From a checkpoint of a small transformer trained on Wikipedia: 829M tokens, 6626 steps.
MLP neurons of a small language model. Each row is named by its layer, matrix (up: input weights) and neuron, and shows model dimensions 149-276. Each number is 128 + 24 x the weight over its row's rms, rounded and kept within 0 to 255.
A block is one neuron, or neurons of one layer that tend to fire together. After each block is what it responds to, as a language model described it from the Wikipedia text at the highest values.

L4.up310 [115 119 131  78 125 174 123 171 123 151 161 154 170 146 107 100 112 112 124 140  71 137 180 132 154 159 141 137 153 139 114 141 106 121  92 131 141 121 118 120 112 120 162 132 154 120 106 102 119 118 120  78 138 156 118 121 141 108 111 147 173 126 117 146 120 152 145 139 142 111 145  94 156 134 106 116 140 141 156 156 156 149 110 138 153 122 129 139 152  87 128 160 138 131 139 126 189 143 185 130 137 143 154 138 191 137 120 147 101 161 107 123 132 119 119 118 124 112 127 127  93  97 147 135 165 146 133 102]
L4.up419 [135 118  93 115 131 127 115 118 111 141 152 136 132 129 150 122 131 135 101 104 117 125 111 119 137 176  85 141 115 121 158 152 125 136  58 143 117 148 139 121 112 148 133 117 122 156 145 146 145  78 130 130 151 106 126 164 114 145 174 123 163  99 105 150 119 111 184 146 147 122 166 129 124 155 115 141 160 123 158 147 129 119 136 120 114 119 106 128 133 124 125 116 158 127 114 120 168 173 132 163 117 118 153 107 124 126 128 150 179 177 125 130  93 111  96 102 116 134 140 149 101 129 125 120 150 148 141 108]
L4.up429 [149 115 118 135 158 170 110 106 115 131 135 103  83 122 109 132 143  89 133 122 135 118 162 128 115 177 129 143 157 146 164 123 144 115 157 114 140 151 114 153 118 129 101 156 143 101  88 117 197 167 144 102 172 117 128  95 130 120 114 139 164 148 133 127 122 114 115 143 136 161 158 126  49 138 134 122 101 112 139 118  96 128 136 134 131 124 106 124 100 177 120  71 136 100 116 122 134 143 154 120 166 153 133 107 143 130 146 167 111 111 152 111 177  92 144 145 133 103 149 126 101 157 137  81 143 143 135 116]
L4.up444 [153 119 139 128 139 110 138 102  79 123 148 114 143 135 114 110 190 130 158 136 115 112 116 127 125 152 149  70 145 124 143 140 142 182 125 125  92  90 173 135 123 178 102 121 167 127 125 113  95 123 148 140 117 120 113 116 151 160 111 147 160 101 136 100 121 125 157 141 177 141 116  85 125  82 135 144 141 112 133 165 142  80 157 170  94  96 100 158 115 109 101 124 135 159 107 154 134 128 164 146 117 159 176 107  79 150 140 127 132 127 115 111 140 154 190 146 164 162 124 113 149 128 164 124 137 119 100  98]
L4.up498 [142 136 139 119 113 132 158  99  95  86 163 136 110 151 170 123 142 105 108 109 126 131  91 151 111 178 145  97 133 128 150 117  79 120 147 117 127 150 133 125 130 112 159 126 118  99 123 125 123  96 142  85 137 119 133 112 118 149 149 101 137 130 131 142 172 160 114 148 125 166  97 118  98 108 116 145  84 143 135 118 116  97 173 155 174  75 147 162 111 136 128  93 122  99 147 133 101 120 169 130 118 127 133 159 115 157 110 175 121 150 161 130 133 118 131 119 130  59 144 173  96 159 128 104 157 153 160  75]
L4.up645 [145 132 152 153 121 124 142 124 118 143 154 136 108 154 112 136  82 123  88 103 151 139 122 145 135 166 152 128 127 128 159 117 171 169 129 125 121 142 140 173 118 114 109 118 138 130  91 117 131 146 137  89 163  97 164 126 127 137 125 142 143 102 157 144 116 160 134 174 140 156 137  91 169 106 151 133 145 134  95 136 122 135 142 108 115 173 131  96 157 194 129 125 169 110 152 111 127 125  99 132 141 147 143 142 118 153 136 184 164 156 115  91 127  91 151 139  86 153 111 135  96 110 122  97 149 175 142 132]
L4.up686 [130  82  81 123 116 145 150 145 120 141 129  88 111 162 120 109 136  98 151 152 101 112 114 194 105 124 154 115 111 149 121  94 121 130  96 143 113  88 137  99 117 128 157 144 112 135 162 109 117 152 136 103 120  87  98 124 188 134 147  88 119 122 113 110 104 189 140 136  95 125 115 134 104 148 145 116 115 115 112 114 143  94 120 116 111 123 166 161 136 132 121 122 125 182 122 107 111 158 113 135 140 158 126 123 135 137 129 146 101 142 117  99  90 150 127 109 157 127  89 162 106 115 140 156 129 116 115 129]
L4.up713 [161 147 158 144 132 138 134 130 110 136 141 123 163  89 155 103 122 106 159  77 100 152 108 121 157 157 142 156 133 103 115 173 103 129 161 122 110 131 109 143 151  80  87 130 166 119 140 146 128 131  80 146  97  92 105  46 131 137 184 132 139 102 134 143 107 150  97 118 124 129 126 118 127 156 120 172 148 111 146 139 127 128 106 170 121  99 157 147 119 131 164 115 166 167 157 132 128 109 126 170 125  92 104 150 104 168 128 121 111  78  94 109 128 129 146 131  95  98 154 126 119 132 113  78 113 161 162 169]
L4.up835 [123 106 141 175 147 128 135 119  97 134 140 132 163 129 139 111 134 112 108 156 129 173 113 172 160 151 133 134 156 136 154 208 156 146 101 113 153 106 169 153 127 165 189 148  85 118 152  75 124 132 177 114 106 122 123 116 116 138 134 154 147 138 165  88 148 123 165 161 152 125 162 127 150 126 149 146 163 130 108 146 149 107 144 189 116  53 115 140  98 102 177 116 136 152 112 110  90 113 154 143  93 100 131  86 117 177 160 116 151 119 125 159 127 132 118  96 125 152 111  89 152 140  84 169 109  74 104 110]
L4.up840 [119 148 115 138 125 147 136 128 178 175 119 132  96 122 138 146 120 153 105 137 131 124 136 108 151 152 136 129 114 123 112 145 145 126 109 117 167 153  88 133 129 136 126 139 161  61 143 138 108 116 151 169 131 151 150 129  89 136 116 220 131  86 126 120 151 159 130 132 156  88 161  78 157 124 126 109  98 169 107 182 144 124 204 135 109 124 137 110 107 116 107 100 133 129 156 109 147 144 123 125 105 117 132  94 116 117  86 181 120 158 109 148 134 139 140 143 114 133  48 158  67 138 151 139 105 113 137 172]
L4.up926 [147 143 128  90 130 141 116 117 124 169 115 165 122 173 112 133  90 127  83 118 119  89 140 123 129 137 175 117  86 126 159 135 157 119 104 114 143 121 122 149 102 163 104 118 119 129 172 149 155  99 173 116 124 116  89 154  90 133 149 115 112 114 179 143 151 149 129 123 145 108 151 129 124 145 156 106 100 131 148 128  94 142  93 112  90 124 148 106 139 140 142 149 161 117 119 126 178 153 125 130 151 131  94 105 117 128 169 147  97 117 128 145 119 153 100 172 106 139  89 146  91 120 150 111 118  97 113 142]
L4.up951 [101 113 102 110 172 133 129 164 113 128 108 124 105 125 148 125 122 156 138 139 120 136 141 116 100 120 102 188 156 120 131 139 107 119 137  96 126 133 150 111 107 101 115 100 146 137 137 103 137 137 130 111 105  81 108 140 144 167 193 117 104 111 124 114 136  83 138 132 157 145 132 127 122 146 133 140 115  99 117 110 100  86 158  84 115 152 138 100 192 150 168  94  85 138 124 125 135 158 110 139 133 166 125 177 143  95 105  95 138 171 146 140 137 128 131 116 110 117 128 144 107 114 130 117 133 154 128 130]
L4.up1093 [131 124 137 109 151 126 103  95 115 120 178 126 112  93 148 104 111 160 167 111 149 130 122 148 143 189 153 138 121  97 156 189  97 111  97 151 158 156 125  83 106 134 114 117 158 135 135 102 127 128 130 157 156 108 143 134 118  97 152 150 117 125 121 150  98  96 189 180 142 102  95 108  93 107 129 104 130 178 116 134 133 130 139 114 139 135 116 190 162 102 155 132 131 162  81 112 147 113 151 120 150 128 155 132 123 129 148 143 154 108 125 177 156 158 135 133 145 123  85 172 119 114 164 130 149 140 206 116]
L4.up1126 [127 118  89 155 166 133 114 100 126  78 140 164 153 133 162 131 122 143 134 148 115 121 115 133 109 168  93 104 149 112 149 117 145 168 139 112 110 113 151 110  93 117 136  92 124 123 167 122 175 100 132 132 144 115 101 149 181 133 158 117 120 127 126 101 111 107 162 116 138 108 149 166 128 129 124 118 148 121 124 137  90 110 147  81 105 146 174 183  98 109 154  99 144 137 138 132 158 147 151 130 122 143 151 123 141 155 144 116 132 130 126 174 130 123 110 152 117 137  91 135 118 158  92 165 125 134 116 109]
L4.up1179 [141 110  83 130 177 193 156 152 131 134 112 128 127 122 116 119 157 120 139 104 131 113 120 163 112  97 147 109 138 140 127 154 122  66 120 154 143 166 140  99 158 135  99 137 101  97 114 140 155 124 132 120 152 118 158  71  90 132 105 121  86 100 114 116 116 137 154 126 118 171 122 135 128 120 121 134 158 106 140 139 152  97 119 180  94 109 167  96 152 131  97 114 113 106 111 134 107 149 158 120 169  98 133 113 116 153 193 157 164 133 129  72 108 132 162 146  90 166 117  96 134 164 116 120 120 142 142 106]
L4.up1315 [116 114 102 143 141 138 158  94 141 128 139 126 118 138 134 158 129  97  96 160 127 123 139  88 136 162 123 190 115  94 106 145 154 163 135 132 118 153 113 121 127 119 101 129 144 113 144 123 164 144 138 138 102 124 139 137  60 122 154 121 128 133 204 127  72 137 145 139 140 104 107 111  96 149 132 143 146 116 126 110 109  87 129 110 117 119 138 163 144  81 138 109 119 115 153 122 104 154 180 140 131 189 175 185 161 188 189 147 147 115 123 136  93 114  73 113 156 144 154  82 138 151 124 108  82 121 151  97]
Responds to: Predicate start after subject

L7.up424 [103 100 108 113 128 134 195 169 125  96 153 161  97 102 121 157 171 146 119 134 133 135 116 124 148  76 130 144 138 127 138 122  91 142 157  92 104 115 147 151 149 119 116 124 106 147 124 113 141  78 133 155  68 150 162 160 203 119 150  88 110 127  95 136 133 119 136 175 140 124 138 142 102 114 142 123 183  87 139 169 135 101 121 102 166 138  92  92 100 134 107  89 160 133 113 123 127 131 137 105 152 141 110 156 153 127 135 179  74 126 149 123 111 134  74 137 138 135 126  92 134 121 127 142 105 145 120 118]
L7.up617 [108 135 127 163  83 137 154 109 116 148 146 129  98 141 130 129 118 128 141 100 126 125 115 152 130 113 118 172 130 111 186 158 151  81 106 137 125 150 180 104 133 137 125 136 111 128 129  69  92 162 173 146 168 130 144 108 147 118 105 141  81 147 150 150 159 180 147 132 152 117 181 147 126 122 143 172 135 114 122 131 157 123 141 124 123  62 144 128 145 122 126 158 126 109 137 120 134 140 119 119 126 133 107 136  89  98 137 138 102 115 138 147 100  77 106  86 122 138 127 135 161 139 124 134 124 136 142 106]
L7.up1177 [162 124 140 181 113 152 146 139 150 152 141 108  90 138 112 137 164  80 136 141 178 115 103  92 111 105  93 163 125 117 119 163 154  99 129 101 117 113 146 162 120 122 111 160 123 121 165 123 141 155 117 113 138  86 126 145 144 143 140 177 106 153 115 108 182 149 150 158 137 138 162 167 128 146 127 144  93 150 129 150 145 134 100 126 113 159 166 109 149  65 109 129 139 122 121 141 152 192 167 130 123 117 166 114  84 143 135 141 145 115 131 140 106 136 119  91 147 127 161 154 162 128 130 134 121 153 120 138]
L7.up1297 [133 180 138 141 115 136 103 117  91 109 122 133 147 126 138 150 137 134 118 122 145 127 125 112 149 134 137 130 137 137 139 140 157 118 119  93 169 145 137 109 138  89 134 105 171 143 179 113 114  85 155 121 132 121 113 138 166 101 155 120  82 115 117 136 130  93 173 158  70 148 105 170 114  83 145 136 130 162 175 157  95 120 107 145 109 112  70 156 139 112  95 136 162 132 140 124 168  83 123 113 115 143 143  85  79 114 168 110 169 123 126 138 150 140 101 200 142 148 151 120 163  89 144 137 146 109 140 102]
Responds to: Digits in stat tables

L7.up885 [116 134 127 147 138 181 111 137 160 107 135 139 134 137 179 132  98 157 127 144 101 126 133 171 143 130 137 100 159 126 128 175 131  95 119 161 165 164 141 145  72 101 158 143 132 108 120 104 138 100 137 101 129  71 134 124 146 153 140 148 158 110 106 143 130  82 119 112 159 158 134 111 105 135 144 117 127  94 109 152 126 138 168 159 143 127 121 128 135 108 166  64 171 134 128  82 100 144 117 115 161 157 157 177 151 142 132 133 154 131 116 160 148 149 124 122 123 157 133 108 105 112 141 134 122 103 127 114]
L7.up1099 [145 132 126 110 141 130 110 139 148 125  86  91  97 159 147 161 113 151 123 167 131 122 105 164  85 123 111 108 131 129 151 135 147 149 122  98 148  96 139 139 110 128 133 134 116 146 131 143 122 152 111 124 166 109 116  96 141 138 140 109 129 100 141 146 128 121 128 133 133 158 104 114 128 133 144  63 129 116 131 146 131 117 140 107 140 119 129 146 112 124 114 124 109 148 145 146 157 142 147 129  97 113 133 114 125  72 172 152 140 135 141  69 138 142 133 145 135 134 145 131 132 108 147 140 110  96 148 147]
L7.up1353 [166 134 118 125 190 108 126 107 150 155 127 148 120 172 148 105  60 114 139 119 119 129 112 154 190 158 119 103 149 150 109 158  96 152 117 110 162 122 113 152 188 103 125 150 158 148 133 140 125 120 184  74  88 141 152 105 130 120  85 101 115 140 109 134 147 128 126 127 143 159 110 152 124 134 178 121 141 144 116 121 147 101 154 126 126 138 155 125 104 110 102 108 151 164 142 152 122 148 151 106 160 130 129 141 131 113  88 120 132  73 117 105 123 137 142 104 144 119 174 105 130 110 108 136 121 150  99 109]
L7.up1443 [130 145 118 108 160 113 136 114 129 132 137 165 109 162 102 144 129 113 105  99 132 125 121  99 139 124 170 117 142 130 148 110 173 155 180 158  97 180 138 139 123 131 124  93 171 111 121  89 142 135  88  90 146 126 101 131 141 121 159 108 131 120 132 164 132 114 157 102 146 167 163 130 122 121 127 121 107 146 123 109 124 110 133 150 116 125 102 156 132 116 121 107 129 119 112 132 100 129 189 167 132 143 101 143 117 119 135 129 159 128 194 133 139  98 130 144 151 141 128  79 117 147 169 120 114 134 120 143]
Responds to: Copula after sentence subject

L4.up33 [116 132 113 145 124 114 133 144  90  87 112 117 138 127 161 148 128 109 131 125 136 128 118 140 107 134 113 102 108 152 128 144 127 170 150 145 117 109  99 164 151 133 109 138 183 109 102 152 140 149 100 148 152 110 146 147 155 153 174 132 157 135 135 103 115 126 103 130 134 108 126  83 123 167  92 175  97 146 133 139 156 133 126 134 166 123 159 132  77 141 112 138 131 107 110  74  82 117 108 139  89 103 171 143  73 135 158 177 109 135 120 122 149 103 135 112 136 160  93 120 133 137 118 121 142 151 111 126]
L4.up220 [112 127 148 140 140  90 102 142 153  98 116 148 100  92 146 139 119  84  95 144 142 129 129  97 108 145 127 125 143 170 112 162 133 156 110  91 155 176 127 101 117 104 132 112 157 102  96  99 125 164 159 118 121 171 117 153 108 134 111 126 149 145 115 105 129 129 146 140 159 136 170  77 101 101 129  99 153 123 167 173 113 129 138 126 138 131 154 113  68 132 141 134 125 134 143 101 111 136 140 153 145 130 142 137 175 164 149 112 132 139 132 134 184 126 122 147 129 133 168  98 107 113  98  85 115 102  70 150]
L4.up249 [159 172 129 143 125 115 127 135  78 141 137 176 122 117 129 108 145 128 116 139 100 138  95  89 137 152 162 128 123 131 157 130 155  91  90 111  94 134  95 158 110 151 101 111 164 111 178 135 137 148 138 130 138 136 169 144 126 132  90 148 149 150 137 110 134 124 101 101 122 133  85 116 122  78 113 106 178 123 186 110 141 137 122  72 162 117 140 104 134 160 146 114 127 111 125 119 134 116 153 152 128 156 129 143 127 139 101 149 119 125 126 116 139 134  94 140 120 149 146 157 168 138 159 133 154 143 114 100]
L4.up283 [156 134  93 122 147 123  80 139 114  92 139 130  92 111 118 140 108 136 170 162 139 144 104 148  94  78 117 139 172 127 150 150 139 140 110 142  96 121 151 126 146 139 122 112 128 141  71 195 126 109 150 133 162  76 134 145 133 113 170 147 121 134 111 151 150 141 107 108  90 137 131 102  90 128 163 135 157 101 124 146 179 140 130 156 139 111 125 165 137 134 119 135 117  86 156 118 198 117 148 101  98 123  82 158 117 101 139 130 132 130 124 138 115  84 158 168 162 131 116 191 131 169 140 133 129 125 127 139]
L4.up294 [142 151 148 152 107 109 121 115 124 149 132 114 119 118 134 152  94 139 171 156 106 170 120 162  73  80 154  88 157 121 142 124 117 177 107  99 111 124 172 152 128 141 104 181  98 103 130 104 144 131 108 131 162 142 143 142  94 119 156 147 152 118  95 164 153 131 122 117 129  90 119 149 104 131 126 136 112 112 145 156  91  92  98 108 164 132 136  73 103 140 102 160 150 129  93 146 139 112 155 157 154 113 129 128 164 169  80 125 100 194 127 119 137 108 117 176 132 154 142 131  86 150 135 108 136 158 131 131]
L4.up390 [128 117 144  99 141  98 124 155  69  88 115 198  91 171 170  81 156 136 142 170 141 148 137 127 142 127 129 106  85 112 127 161 100 101 109 117 126 120 125 138 147 120 131 107 101 116 112  77 122 101 135 134  99 131 147 100 138  96 135 150 141 141 131 110  87 165  95  77  88 104 150 138 110 102 135 168  84  78 106 129 127 100 120  95 116 143 138 144 146 124 129 130 130  97 130 123 136 154 134 124  99 134 143 120 133 139 109 108 126 121 130 146 148 125 160 131 122 130  93  97 113 128 160 131 129 147 102  87]
L4.up568 [154 158  79 134  98 140 124 166  92  85 101 149 129 167 147 139 108 159 120 135  95 113 164 118 124 144 147 124 104  95  98 130 141 109 124 127 136 115 161 124 190 118 135 115 102 182 127 147 137  82 109 121 101 120 115 181 182 135 167 155 104 140 104 150 125 140 175  84 100 130 139 171 116 112 115 115 102 142 156 158 129 137  97 134 124 136  71 119  93 137 110 147 108 107 141  96 106 137 170 117  75 138  87 136 101 121  96 101 121 100  92 134 111 139 124 148 184 139 141 119 111 165 143 135 120 149 112 129]
L4.up867 [138 148 107 137 123 112 142 124 113 115 189  90 115 136 117 118 128  85 100 118 107 113 169 117 103 110 138 154 141 105  97 153 128 100 102 149 111 150 124 124 126 118  90 126 162 133  90 143 111 121 128  76 172 144 138 128 115 137 134 105 145 156 115 100  79 135 107  89  88 148 133 150 119 125 110  97  99 142 104 102 149  82 148 138 133 146 122  92 171 105 154 113  75 113  78 117 103 137 106 118 111 160 126 124 120 138 126 113 108 136 137 117 123 122 132 117 149 130 138 152 147 145 153 149 141 159 120 125]
L4.up942 [ 97 108 102 173 114 116 136  91 154 147 124 153 171  64 153 116 110 129 132 101 112 131 103 113 155 134 171 155 128 132 108 158 134 130 108 120 132 104 144 124 115 151 112 172 148  83 133 131 109 121  97 120 108 158 113 136 153  98 122 122 120 147 104 149 152 178 125 117 156 140  90 151  83 125 142 150  93  97 159 139 151 138 119 118 166  89 114  91  88 124 185 151 123 165 122  75 143 115 139 115 118 116 113 152 156 159 124 101 124 124 118 152 121 170 122 132 177 155 103  95 154 140 126 146 106 136 111 108]
L4.up1019 [133 172 112 151 142 133 140 115  61 127 133 176 127 161 123 144 123 146 152 165 108 113  84 169 111 184 140 170 121  96 128 145  92 141 141 134 131 134  98 134 115 100 134 168 123  70 119 123 141 109 133 164  96 154 193 135 100 146 139 124 140 118 117 108 149 110 135 129 119 151 130 118  95 136 170 136 105 141 165 127 135 102  88  90 139 115 124 129 100 121 123 126 125 104 118 165 136 121 117 176 137 122 153 113 122 126 112 132 126 149 110 125 136 162 121 156  96 114  97  89 175 138 120 109 133 145 129 105]
L4.up1197 [141 168  86 125  88 141 117 100 142 111 119 127 122 107  97 161 117 158  98 136 157 135  99 140 104 113 138 132 179 132 139 109 117 118 123  94  99 106  90 161 133 128  99 111 134  91  89 104  87 148 107  83 159 117  76  99 106 124 141 102 175 113 142 145 118 129 161 155 109 101 105 147 121  76 110  73 165 122 160 119 164 143 146 110 149 109 131 125 131 136 135 120 118 118 124 149 133 117 103 136 153 174 142  73 108  90  91 160 128 146 113 123 146 119 146 135 138 144  86 157 145 176 107 100 130 156 143 136]
L4.up1324 [150 194 107 148 107 111 117 115  98 129 115 114  96 150 143 168 122 158 115 131 123 155 125  45 106 117 132  80 124 147 125 162 115 163 131  95 123 140 118  97 110 148 120 165 158  99 135 105 142 119 117  91 116  86 168 113 120 103 108 156 121 137 154 142 117 146 120 111 127 114 133 145 121 107 130 122 135 121 185 131 166  96 133 121  92 127 153 152 122 127 163  90 115 123 103 124 154 135 133  97 164 171 121  87 103  95  95 126 121 127 109  96 117 117 123 119 139 146 147 138 154 135 183 110 140 165 127 129]
L4.up1599 [116 116  96  98 107 110  67 133 121 122 144 148 116 124 149  91 118 132 129 136  95 142 112 117  71 137 149 133 147 136 124 137 128 121 160  63 112 115 110 106 103  74 118 102 154 139 115 154  81 101 147 114 143 137  62 135 104 122 141 123 154 123  53 128 160 131 128 130 129 145 142 103  92 112 131  96 174 143 168 119 147 144 152 132 134 138 132 125 100 133 154 135 131 137 132  87 122 162 132 142 139 144  80  80 151 127 128 114 103 132 157 152 101 139  91 113 143 125 144 135 133 150 114  98 109 148  98 132]
L4.up1603 [105 145 109  87 112 103 151 135  95 109 145 131 158 112 151 111  94  97 132 149 158 143 141 120 133 147  94 145 125 166 141 127 171 100 149 105 159 159 117 187 139 132 144  90 115 134 166 116 113 125 108  92 121 135 103 157  98 131 146 142 155 112 117  83 123 126 111 133  92 108 180 144 138 136 125 192 147 130  81  75 129  95 107 140 141 125 134 117 135  93 157 123 149 135 124 114 124 161 101 156 105 155 112 167 125 127  88 104 117 146 139 123 140 117 105 169 160 139 131 136 133 138 156 110 122 131 106 140]
L4.up1742 [147 127 139 100 127 162  92 132 147 147 119  88 125 158 141 129 100 158 104 147 154 112 124  92 132 123 143 130 178 171 130 110 132 142 139  74 123 140 148 117 134 124 120 127 147  83 158 119 123 105 148 111 123 116 118 139 162 124 145 161 125 156 105  92 132 128 152 107 115 118 181 109  73  98 151 124 173 130 135 150  99  60 135  98 123 120 120 107 119  90 135 142 137 144 123  84 146 112 185 152 145 151 134 101 156 137 140 145  76 145 135 119 113 147 143 101 152 141 169 103 112 154 145 134 101 118 164 147]
L4.up1748 [129 185 107 120 106 133  91 110 133 143 111 112  82 136 115  97 141  90 129 136 160 112  82 157  88  97 116 124  92 120 153 145 132 154  93 121 158 151 115 117  95 160 127 141 142 145 142 128 130 155 149 101 173  91 130 143 153  54 136 129 137 169 112 147  96 133 129 162 130  91 103 136 103 118 106 149 153 133 135 160  99 172  84 141  82 132 151 106  90 115  99 106 147 119 114 110 158  88 122 116 105 111 134 108 106 159  85  83 102 134 144 130 122 116 132  98 102 122 153 163 147 135 153 126 176 156 105 144]
Responds to: Numeric table cells